Weights of a small GPT-style language model, trained from scratch on English Wikipedia: vocabulary 2048.
MLP neurons of a small language model. Each row is named by its layer, matrix (gate and up: input weights) and neuron, and shows model dimensions 32-159. Each number is 128 + 24 x the weight over its row's rms, rounded and kept within 0 to 255. Numbers have three digits each. A neuron's up and down rows have the sign that makes its largest values positive.
A block is one neuron, or neurons of one layer that tend to fire together. After each block is what it responds to, as a language model described it from the Wikipedia text at the highest values.

L5.gate203:144110117137151142118142120095119150124129100133139136078142183093109091106112121115106089107144165096155111093113107123095087118084098140158121130124063157133144139178127118114137118103166110086102147106146166114162148118123093131095125167172141153139110118141070142168161137129141144119136097130076125079147129176129168125102122134110101153148134123141136103166104138144156154117109
L5.up203:143135128141097116132155118121162097110131146137102128138144096097115120118059112080135122155131117083128104079111156140114126125151124125144152165094138125134142089159143167148113107131134144163154092144095156152122132108122079113125135131135146076149142116151092148123107108125122157148158136134104130096114129104129151110107141124125151110130124138116151115172116125089123148110112
L5.gate239:125112147140148162104133134145111124140128069126121141107104138081102091078113103152116129133120152167164121152111120139149148129094149133132113136101081130127153097107133122120123133104130130115144138111129129107138110184104151093139096132176148153161171105110080162137118139177086131124161121152108093118101156146083171125116116185113148126144161097158098158165149135139091130155112
L5.up239:161139128122127119167085123109091102133119151143086134122132146152105108089094161190145101049147151096126126158103127152061127128135111135137152103122128116122146149117144103128108137126129097156096079140119122134137161110166098146128130142140105088122128092120125139113149121119160154126143123101138092141176164136183111110078126123093105145126117174152119148103120126175097144132136
L5.gate247:135152126120117118106086110131132098122130104140124120101067138148146109158148110111168104092114135122128112174156122125122085109095115122133145127109150145091118118114098137163162129106101125128131159130146159134145104156135094110093138134162144107154147113129119141093118062144112081130145100106116119103111139150107117108140114156125061117195135111164097150110130115154147139114179
L5.up247:167087143131115117151068181114124127104111109124121151131150145130147164103082113124094139098108132119141140123088113100120122130107107110112145117147131116125083151119138146144119117137141115127108179109122132139133140135160115129115133133123095126133112125099056114111106154137150120131165115146137137104210106142123124089140119112143123137100094160110154123139140164124156107145102
L5.gate341:166123158152157136154096139100123109112135120121064141157157109111102185115126109119149122157157137155126099136117109130112108148157118164137175072067160104130121111114123144144145133136132125174155128179112146142177087161141137110162100113168118114150145115149097130137108112147126114185171116132118140123111129150144114111120133142120111116144163118165142141165151128131125133113142
L5.up341:140109137120096150142092127136122152108105165094100130104148139138130103095115141146122145143107173173184134166117099094123141118078106133104120154132108148078103102094175131123133131117116161070076130132157129111146113116090125115118106124154133144164088128143105133093168146149088107097179125153129103113161118128120131140081079152134125134135119114132132108116122132144128123094106
Description: Commas, sometimes semicolons or closing parentheses, that end a long clause or phrase before a continuation such as which, while, although, including.

L8.gate7:103132110057143148128148157137155118148118084125111092147117142106097098120126124145142133139127130194107186122140135149109065107115125107110106125142125137125109123111122151161123140145097160153150128090130171099128155138130102084128124109160110136128073093107163130133152152170162117155141133176097120140124126144136168110124128145140132128166147146149144096116116111120089103146099
L8.up7:129141131116142064106132156153070155113133138119101141174099113104116146163124152131129095143136134166168093185127175130130100117132153140148141127144114139123077141138165124144108137110141118127116164118179157149120142120099128105155137109136061153140129141138110120110147145120108119134079111143170169151139146132113202129137151168158169105157159158140132138165118166143138117144116
L8.gate9:146124172152156075111152151123121111157112101136094097164174099123111127095141118148105133130136142141131091124138183143128134104137106128162160146123097184130134129176117103131104088133108121117157152145095115132087171116100159153118117128161150121155166074137105147135142094101142123065152125139153099129104135128160119143131108117119130138126094136155156161121132128077102103150135
L8.up9:157171156143117097118136110158090051147090116110095128126160109159071129082132122175137144142122113123170083118114109135113121143112133085129128165125135097162134128081140152122124118097142131108138161128105126131118130114104124137171115112148105109123145148142103097160147132144100133114153120176084131171154151109143150130086126161115123139102127161155125102105109121134115139149157
L8.gate75:147101084114119091104102121115140154091095118110103112096118115120103109148149126134147123128133075146078120119144124147096130115117162156113093153162089140150152101135109129115103124144103136154141102178101135121110151130168184157141101131126116130151110101138167167166120084108127143152103150129105162132119161158114207172119124119117152133143124048119154161104123116113155094130107
L8.up75:131138079142092130164147155121098159071128098108097114091108101138115101130128133124117157148106104152101128103117109149117155098117165143093089143147112130175118154189122156100098149139104108131143117165095130109134152122175173129138119101148116126164099150147130141129143106137173145122098138116131175148164130183195158112125149117109126127101105106110146172124099113111145144156153
L8.gate89:135129110095123135063119113128119118128165122080124054123181073123121155141179168127148141112097101125150117122164116090105085116108163095139100115099107114107127153128070108146102155098104116143143157188155132121141158083169129168129084132155167126160110125127112138138108112106102117123105131135130129151118142123138126132142117140148192138148163142121122099139139119112145104108092
L8.up89:095114103127132131108138167112113118105150109099101112126159104125090132109141117125101165113115158134155131124154107151135144116120134131121128104106098093118108146120125128146108116098152140169118136111103130104161130138149100145125093147162108121154108109131153147136112097102118038152116111106088144155100162146158115101117151180154133159142159148131137130140078169083140105104145
L8.gate92:133124149122114143141083157148069093162098098137117122092140126130109099165061160086140097101111159150135112096151067098123129098144133121118090122124135087130119140113121106098135122114123140127130107124126128115107096094099136113206146131126130120108144148102159108100164117182089142112100160146132156119117137132147167124141106134132111160140099154142165108131152165116086127130148
L8.up92:132172122155132129100113160072123108155105100125135125146155098092108137110133113111123114119118146151129095155105119152119112170114112139139158063154130099148138120153152102134135121169096145111158128105134155113142123111128094152162128137100122083142056105157128140160173119083144085121135140097146132106154093129117105111141122112114117155135157160137125133113138166109140129148152
L8.gate100:135123136148094129137090169101122136159126133111096099128144090184125135144078105119132114165119144114119139128102134168122154076092075094120149149128135149122125187134144149142095170145111124101105133119124098154110182127146206165138123161116121108143133150154117135137122125130121166091127127170163124136117137134203125109133112151104133125165144163132125126069122118106146140115160
L8.up100:093158160153172194169142100111150118147180132132129134114128158143126128133078115077149135108115161120174108155132134126135077157072127112142132161159132104111098132073085112131158123108121143146105073096127144101155169171062095100124173151129142122131088125136129124106118152110103108155109079120123150158105118097144158141142113121090083128123142162136176102140148125125099148113109
L8.gate190:145080144111113106099141153168089123138123140112102089167138087082113119116102123116129107140119114154131162123134133137115146160123176102142147159135141126135149113100111123193137127126118121129144151108085105078149134098079090122157127069169127116112143105135103118201142113082078106126128150152133121109121135106121166125175116117133134114126128095134106129113136104112135076166120
L8.up190:132108122101120119117118158143104154141133112110117129169131126114088111133111152143111116093124120120168111089143166162139098113127150051143105138115147099160175134104182138128145117135138156146148116115117098107115123135095123148195082101134123130139084086180116135178110144094142135143124170100153131091134144114143174064142137135151102128141130120121112106107128143101119126122149
L8.gate245:151132151098123153129141079143114121116118112082099157151128111113147137116108116156125119124119114105135092120092140198097120174110122122192109138108122123153149133114117130132120120131126136181125127129099112107119157120167113112177107166130147147125139162143134125194112099143109123124160111192158111137179160130122122110120125068127089131091102112095105142165133160114133130141109
L8.up245:146162131120132170093116141127142114160115143145119146101085133217108163137143133145125159113094123122118150128144111126132141108125112120118172128116104101123158153089133134150128133147102105124159145164128128119154135152129102165118078135145086130145171126103138120167110114142173122139116102205120089071120152157167113098074165133173114146133163163121121137123158141131154138132156
L8.gate403:162123149104118071106116150110149097113082131158100065100137117157108165120104085139125112141116134092111111120142091169102117087128147108146112166098140141166124152155150139127109129105133137123131146144127155129127189108116170106157147110191122134106129128113112154109153123120102116144111161108122123107082149112157139137160167124118163087170133105126138145150069130076135114156122
L8.up403:129163131081176161144143106155120096153133119113099084111113099115124125154148065113157127114123112167123155132112121158110142182138107102118104156114120090135151157120139117149115134127136158115100161078173100157127120114136142148102112117172125144105086135152140154121101117114113093145134103123091155163115129116157126096188127144112103104137093156122179075134109154128108149108099
L8.gate406:088186097132123098118104101117159129184112104124096153124162113127155165117138100130159114117129133133133109142095117120094125152156115101141104093148153157110149132114155106159087148093154134089143098180138094173149117141145171142125141155167140107116211151128106112109141156100137138121130144172173105119086129142165137136122121093138105140127139145114087164110133124157146126133086
L8.up406:165113135122090147091110118163125177148119083061132096094142098132128151131145154125095156125117123140128100075139140122092094135155125129130132154110075099154160122127156101114125132134101137154148129150128157142109099153151127117159147147113111065126146117126107100154110154069150153109064142148168106156110116137154112124136111099134119124164119144105175095081141138126141153148151
L8.gate408:116088116078119095089143134152132146137115147111088121150172125151103106065121121085105124111123134113123133132139143138160104099108160141126149170118118117115102129168162134135094159158120142099108091144115131147091173115129177146118098128119133116152132082137140108133120087155136111125115141147106105088130078158157130143118107113106152115126124127146146112107077106110120127123166
L8.up408:169131135123111137116104144158108149131131112143112117147082159169125111161099125164097123184133106129135129114132129165085136118115120149125120163168123105150118149158154158152101185162109108099121126121126116200108168109160126123135094117137102143176169112181155144117110155107118114101083143105165139152125123136116085100106158116137125128122130071150147143139122169128111121109114
L8.gate450:143160125128123131095137104147112144135111107070116068142092120080157095129124156085116111131117137163173109131120114141172138151133157144146124115150083155162117131148045133130102117138105147129116165144073130120130079127170136110125105122141114160114124156132132143139096084111113116121086106139092118146144152138146126123181108133113115076143113116118180125072154141095137102134127
L8.up450:189152150122107143131103124135184082128161087085118084127090119114099173118117132126148152154148118139116119116111109126108103161156119127153131158103138155132154138138127129130126189158144147108145101141134105133112125146151140114111110128101166120167119108075147174164118077131121166130117166144119153123141165139141127097111149123144098150153129149085130096103133120097120184123149
L8.gate509:158106155113144084085157146142127108101096124111106071162134117130110133106076173116152111139127124139133105082122159159150089105115142110134146142156139162108160150115133131124131139111092176151119133136121096141117116131172151134155091124147152158162187146109146155146124096121149108105075138135152081124163099159114130122151093126115141110114173115096115146141139123143103090160101
L8.up509:144136147142107119135127153163101114102127137104119105145138144176108118099123142115121158165130138153164105087150158082164108070142104105132078144144108147131115155150147141073135163143110170159068133146136111128141119144154115112152082107140120164179144182120130171136138103145138106131096107138144121150152133146122065094151120127133129141094147083120161101135124096116115104148136
L8.gate603:138152117147143122131099111101094136155102091083121078153162105148090120076107120143188135144115120151135144141135154128148095156086099070171109132132125133078138133144104166148113126137103095148135163149141157111155109153132088107121122106150140108135134120144138144159095115118100095148160120148142093137131148123168111122134125108115106132140145076122128139124144123070131121114128
L8.up603:123086153074136118093086163138106117153122129119138099125130130163104146147155154112117118136091145132127114142143159155107138146138150137128126090098137088141140117080096081144133067144122134140129151137122134145138117146102166117079083161140116138182168138135159139136148130139105068119132112119129150110163147182110113110122111069105112128131149137118107142124129120177120141109124
L8.gate668:160113122064195117113134180132090098147103104113131099119145128141118143136121096106147107179135137127104148136156126100133125133114147144182149142165100114128057137073158182140120133104126144128107156146111136121126139081145153141132111140148112162104161150132118145112088105160117122103159159127123108107159150141137141134137117112159115093168136136138127087118162131057119146152127
L8.up668:124106111118119082142093086125133129115090141076100112145145120103128163118126101141130148132131179148163135142103160145120118144097178099182098153185167125104130123134097143159146142151104122170127129106100104110117160117137126142160140104152132125158114108188154136186116155096104120166105119114138170126087143094144097141105124111109133119100116126134118093095107094135137107070104
L8.gate727:162164097149092125074108134103133116163120156128093108141157101132144151099131127158138122098106122140124106106141137156167096104117128102125111121127121126112172098151129121123139091137142111101189152145098095126108138142160119126126124106104119107127156168074100122129147115132118167167111141149189118143119084137156128150078133116104143090116148120090139130112146126084099072148138
L8.up727:128128126139141139129143111145121082133155123120120099115118134138155162157117122102116124136126129169111141141106114151115135133146186139145137118124142100114130159128092143118091093093117087145159119121149095151118087124112109104171151160111121160115156123113174105115108070088127124194151109155096112140089145092147146116144122101112153126170106146074166138154130105119119089147154
Description: The closing ==, === or ==== that ends a Wikipedia section heading (Geography==, Players in===); occasionally a word-interior piece such as ur or ir.

L8.gate41:119118148153124127141050125108136147122101165120134147125145135173126119112136140118141089156158142118098109144120105119142121108094152152136130114115113138110140142084143111136106152136097106157139146141106140128173160162142157132100104129140114161150135116124113145138067088113123080132129121129112118120186123146126154160086130118137141111159204102120132149140118121086124138083125
L8.up41:123108132142099151166090131132119106130114176118138182159142157171124113133116165151158142173122144132114133185116127093129104115068142130125116066107144123101147131145108147135141153171117084122145127126129107109102097167131136092106089112086117152166125139094083100138117114131135119142177139108100114134148123124111133139089132120135103094120133120128109115137107129157140152095166
L8.gate102:179108189114155113116130131124129087126115128118136125114106122131108143048122114149116076122074148133125118098128106137139134087101127144143149123172143147099091131126167123117122099054133097100184120160134148096110155133114117107125130146081146139162127154133113136112095067118163141116146119125148135123136110131112112112085145174090157107107120125156121110116164114145121137100123
L8.up102:109132143126152142097139105118124165136104143107116146140138140170098157114108178198109121099118129149146098174116120136083120159111140122101135105134128125122134108090124131164082134122177120114119116098143153148132123161139113132113111105119140123147112126130140150092090119087109079105162114128136134132128168119148144135083108132162132115095150150099122137141081110145115150135105
L8.gate114:123118150100135102133113150092139107092111147135117102099172106151124168115082138149144127111115147111145092128082114130098079095084144101183135135121142135095117106142121132112106131114099147158139157103093111118079136149106123110143107142159120120159159149161122085121118138086142095136170111178116149103148104187108139112135105154163144175176143146143113093121140128118161100101143
L8.up114:138089173087133087115127153122091092143143150141106128182115145161134135144104112126108142120136122104155085125094119093084118105119114111146103100097142116105129123135123152134109116141138109109134119092128139123115093165120134066096120141117120118156128143147096112093126121143146121138183124132118151099164102171124142127132100177148077164138165131116100123131153075171140104124107
L8.gate317:156147148106127110102113123141144085096123147092099121129150121123107135117117189135103145138087129118131102128121079146077153082123184102130134126115144123083103123100131134106101111170121149139114111104128216149084143141135130140094118124127126126154151125128086161084104085146152148116099151107119145135145125138139101116127102129072128159114208118159101114131103149147124136055135
L8.up317:084143125110134122139098125109127116090119154097183124126178142115117070127109169112106153140166131141152099135158100113104095151106124100098109100116142121115175131136120150122174140118090134143118128089106152131095113102102122118119130122096087115109153139117094143101109137141168132117147104090120114138116129132130117121158123166148150160117162091186121144139101119162144154093102
L8.gate380:128107115111137128127123125155176126141104152089107099122116082090118163147137112081152141119157151100129135177129136144134129141124107137116120133154138121095159110148091054142134103080154116128130136153155149123144134141108143110124107105154167153112143088147119134081126145116105149091109133132163123126141127159075126144083138150102115112135144100126108152134133115117137098158107
L8.up380:157138118155113123143132079136146111132166121142131136104111136100124150180138106155138124126090145148125135152147146125104168177163129138113103115098093096128204108145128066134114111137116116174117175172112140142137146123130109108123082101153109143098125150150116115082118138135089145142099162130095120138136145144074115149113174137122111131126131095145113167162150111142129114165110
L8.gate388:117126166115134132142116152093102124109131118111120139098179133100154157100142149170114081117148121126101112126116114114131140143068126134147129145151149150069129128122133099131105148072118152128088146113146106126118155136137104162115090160142116142132156123160150119131100105102118098127136128221104127079158131146131131131113135117159131148156135155135098120140127121143123093102109
L8.up388:143139155146109110099120202084100169124125116085128122160134111138185143144131134148090131141084087146130105152121136111143167140082121164112116137149134131103130157139141101123095131127121130117127144098148157124163086135143120137126106116102124134195156105108139118137097104103130097158168101170120160104158124107160101116129108136158138157127137141150133078147109132163135139113146
L8.gate401:114141112128158118139105122124198160114144101070100144142087128123121120134106135152182099133144140069124074139139131162134149151126123136117161154139131145134177114094114108134131146093170123160180131147135120110108110150167165151112115158121135088122110136134113162126118153125116113134147108151137129159135121126133183124127134137108084096107150078140095129108122127161135163135103
L8.up401:159162093158115129192113130145114145104148116139132142100097103136138161137103134150139100105172150093129133107130156130127124149105098143116113146125128109178124098121141155180161154157127113104135131181138120130119164116108159121122101140164158095131111144099104142108160137184124095145142122159121122101150163140114152161125147151126133114080147145116097134126123133123156124123127
L8.gate488:137107129146094105139070133077106103181114114136127152131110131176129116123121135135168105115134142091103138130088106126104102134074091143144140053140153095101131103105116131161106156093104125133149138129131122137112140166137120146099138116146153105158099111174108117136118083107137121094165115178149140125144113145116134115141126147155111128123148126149067128102135097150152140084110
L8.up488:095093110101078124138099156115126135135094134153157119139156101148147127113136139133157148170120108123130104155130130139140128123127124126125148097125173111115110108159111142162122178134079143168087094093137132112152104118100104097148125142138121110151120105139129135140114098103106108109124079184108116114149147132147105114117141134094136156127107101133113096142119130115158091099136
L8.gate535:134117134117149113150077099126114127147134102115072143137174103110150125077060154122161080120140153140131120133119165137125115140109118110155081140138153180109136144130157117133155120086086106163161122145158161133135180113105191155154115108148114097129109107193089115109143141175138132128133107157116103106123138143074163138129140137148124120134142116133116115140123140136136087123086
L8.up535:106132143115126119136087151152097119186105144147122134110181100159128143122157157141157140107159188147134114114117132141109147142125127139123120096125153158085177108177117121102138147087087113120156102126112137113128124128126119118094106116101092141146088089161098133121131141162123138171115133119129121149145099118085150139124130121147110149110205082172127107148077122176141132138130
L8.gate550:169070142132111135151069092117115117165127119127102149141173154119096156128159096159138106095135131129095117136117159107116123095093161117086149129144133126143165122090129127133127143109130117137121135123135120109074098134166114146161120160112150112146117118157118156157133128133080128121123102167096090135150129153155173104141121116129124127120135135156117151155133134169134129095074
L8.up550:144111146158123099161123093136166123154144106115150144110131152147120147103114123118138084110137115139087141103129137127120095084134117122173129137108145140121152131116121135136136114117105145139181111164126156114102153127130136138091092108139174151143136081094110110141133141124107125131172135156074107147146134136090166136076154110135112113159138123142111128159122100126107148074116
L8.gate614:148148122150107077126098110093157104123140134123106190144141113160065133137093107156128121087078159144158142124129138124135117116166164113098123143103153165126151097108175118136141157120118123178093137114145146110106116143123122176099108174173114090116165114159137135121105113131133136147103158119105127129157123146150124159096119130142100120145115127117123128134139123155131104154128
L8.up614:130139167120128109164101083110131148137135115103094140124140127150155111123128137143109143098146071120116118114120160165095141119078133108103155168133128106153170137092123098146152149127088141137141156155100078119075174112180137109158145104116171146146147124097102117148115095133093144096165165129168114094125128117157109135131130107117083091113153114113159110159120115154126163123167
L8.gate659:148126165062112134146112126113138123176153143161087120122151101132164129112127147101137149111106119128118112129126184113144134109093101114128165111166111122134156107129109138143150122135138169140150093088158098072142148085117151155145110148093186111145139133130126174119149128135096094140129107147090131108141128161107132139150086125109115115140128084117109139136133123144142108118135
L8.up659:094121100088125115140131138119126099154148162141131114165117135149117136090130104109101136130101130137147138159141109112118077096077129090112130113142147120126162134124152139107085104128144179125125118099132108144139151117124146143128094140114152121167143077109180162179134119117145136185123124141128105096153113130094114101099091202162130170144099142146101162171094146132144114109141
L8.gate686:144101166135097145118104092125137124133119112130083130155126100125072133126101106124134124147165125160125130124161134124103122111123102087141123130109100163116138127113101128138088133113113114132098152160145133135074169125102114153126094142113143135161171120122109150141127065125128149152138183125097034096106154155180125150150126116144067136148147119156129129117172102132104137157089
L8.up686:165097134144093143133080131110149138125140100120118152154126110139126126167098104145121150160195078157101130126149126115115146124113110094109112153117097148150184118101119116116108153083134128124098125160136092160113150183134126154159132136123150153185114105135081085124103112107109115145111164114166119102077118147111134130129156113119072161124148175118147158139136101140090137112104
L8.gate694:185098115138094118125081118120150115133138085100147128098104107119075123116110122153104136125126140116123119134132128149117070117083148131123146144097136155147127136117128121133127146109121098123103112145137155127088135138114139094143089112123153104159078140156086098146170117194145113147164159159135083114138126151142151145113123117109132080131131102145129138107138139133122137126118
L8.up694:138095175118100120128174095108143071086131141133147159126160127105127138148112116120139110096114170100144078099127123115094144107107055112147141097109158103144113151119150094136115117144140128081163105115151154113117146137114116094131072124140100125121109132175129110068145146109147163104143143185116069114120095119132136135093123138119162132146134083116134131123157088120121109182134
L8.gate697:152138145119145106110146145107133126093098119122080142158074111104125112120138147098176121131123097148120104127172162129156077069164081080124120145131099180143147119151157125139119145112087155142153102116155113105085158148145139134140128119099112069135098098128100134091170107112130111123102136136174129129151119098136135113164147118090091122127152093133098147114150097094127121163127
L8.up697:133126147121122129134154092128110110095149137119111105122127162083115135193100136121136119133129107113154107151119151142114175173157120154118119059113130115154145107187157108140134130137175137106140073143095160139136154151166109125086107113142082124146112144134139104128107160131120131121103149123140157129107131100124112156159139110099079157112119128124113141154171103167182131109127
L8.gate713:136139144135152111126114131088114121105141099155101131106172119107164152100142163143152092125113149104140073141119125135129101118097130109120147144148124157096160118145142113150108158113097181131186123104154132115137127142121154142110142144110130142159155105127134137098109126113129114147146073183126153087157141183086125140132101118134145173160137120105072145131124113112115086099109
L8.up713:142126151111147127144082144074123074139117143165161152104093124137118134121127152133138131105103138106165076120135109118139093083113105081124169140170155111144142144149182133152102147129126135104109127110132113108107079137143171103140097147112149109187181147123111126108126126121149168095141103147154153110152132153153124133082125153144117170136152120136112155128095089145152122107168
Description: Commas closing a full clause mid-sentence in narrative or descriptive prose, before and, which, but, including, or a participle.

L7.gate214:126136084109135117169147111142116145075085112146122109116124107096139092141104103098112129112132115138135156085128131126141112162092138102157137089102114133075117118133174157136115070152120111174110115150147128104128113102092103085153128090158136197112151135133182141133153137112136091121129179153091142152122185167152124149139142122132129104137135109140106128133124141136136114126144
L7.up214:141142081140143122151111148119138107132092159116125136132142179158067172089143122110153151141144124136142177117105115088088084142154100132120149159152122084122116157099102120158099156139106133094126087100099157130141119108104127128123105141152126144139166137128129140158123107161156113132138131157144157191114151153128124106110144121124167159157128132116147074101141126100121145146125
Description: Closing == or === markers that end wiki section headings such as ===2024===, ==Career==, ===Players in===, plus rare mid-word pieces like judg|ment and viney|ards.

L5.gate46:157107147137106104132138127164130137122132119092087125180156103113141137110080129140125126109105148150157100145103147131142066108158161114161088092151107139144118132124133141151096175150109079168132131111149137133154112127132130140124121134159076106139149155135134150145143100128101118141119134168141138104189144164125133173087139069132126121152166110135089166094091151126141137111118
L5.up46:095136131152100152164111155168152135104157099096128190134123122158123145084158166126064144113088126197153108105096146137128103154133139133149119131161117139127076139119188141153113169162105098135132065147125158111120132154087142137142110132151137159128142129164113130107180108160105106162139143147160167126126122147166136103113090141133122146147140131131129124130118122116129143125141
L5.gate211:148111166111100075145109118124098154111128109159114123149123091141097116132121114175102115126097124118113080135168115139142095147092115125165159139106138110109106114132140139138108138140139109182111117153104122134142142094134115156182105146169128098116175118159094116126112139115123112124134137162103114104134157126128125112136109100154151144103153081122132090115099076081115096136170
L5.up211:128151121129176133147125119105121098177113135154110136136081138211161155091140142085120109118112179144123101133124125103089095150096094100134154117152126100112093176102145114155120125150114107196126121145144079142140140105151144135112142118103151130127133137172131146112152090128123126135098104169104099115131091166153111139102125128097167115114122085163134108102148129138126132154115
L5.gate230:164133105136133112115106111100088107164072117107092110168133144093112153108117129156145131146105143108121166167132124137081110137098137156132116142126106114095163122133120107124119158108124112165115123168129131130157133085145100116175096111160127139137099096103130157137128139107137094127148140145133100137149109136158180138083148108119124135121123106162103085123144130093108118163109
L5.up230:132126119126115151131081120155166116146136150113141164103110094148148179106122152084109133114085129158147101160087090126139148149110136112176109140156139101137082139104140132119147108103136139165162120172097114183112152154139174124130069135164097137132160159166128145160168138145103159144077128175146124125107109183096084108131103138149157086122147108128164128140147151104126129113101
L5.gate574:156120109128109112120137098131119107153103106139110115144124145108124169134102143183139080091106168136109150152129129098108136104099161146143079093150094121119166099131097117183117170097134122168118139156090147088121134112103075128146097146140116085146147085110134163146129096143138089151087141167094131171148135127146158141137137130126112125101146068149147106119133121122149123130133
L5.up574:135143127115138076122081110129129101114138129118126157096120147107133101142159130048155155135142143132146121076104152143135078193087133107149151106146134126097121101162124129100111131115114124127186134140170151173116121132119173135141111128151158143084099149148132138174102103110106145127116126160127139107167094114130122101133111135122143101117142119173118158109125153133119088134118
Description: Closing ==, ===, or ==== right after a Wikipedia section or subsection title (===Results===, ==Club career==, ===1960s and 1970s===); also weakly on Total in stats tables.

L7.gate425:187108164127114100106059099143149119154128146113081128147151138118115146124093075124159126073126146101103095114125124131099081141120127146152142153142124142117160110132130113138119119173121160152168095123102170132105118143101141083144124103125128076163126120124101137169130112150139123143139125143104106126128131168130161144087103153116135130099157109181109158125176133162160138124114
L7.up425:113141112110079143187063129096129119121176112131115137118200114140138144156089123126139122128097143120090112116114097092116094110136093136080149160135126123126105138102159154101109144158086143151152094097132147133111139142137090117127177136098139110159077125145121112132125100159133103181136124177138110120132086151131119155099094134122131151120139152132144082149136163128164133084140
Description: Commas (sometimes colons) right after a noun, often a plural, closing a clause before and/but, e.g. "singles, but"; also mid-word pieces like g|et, h|int.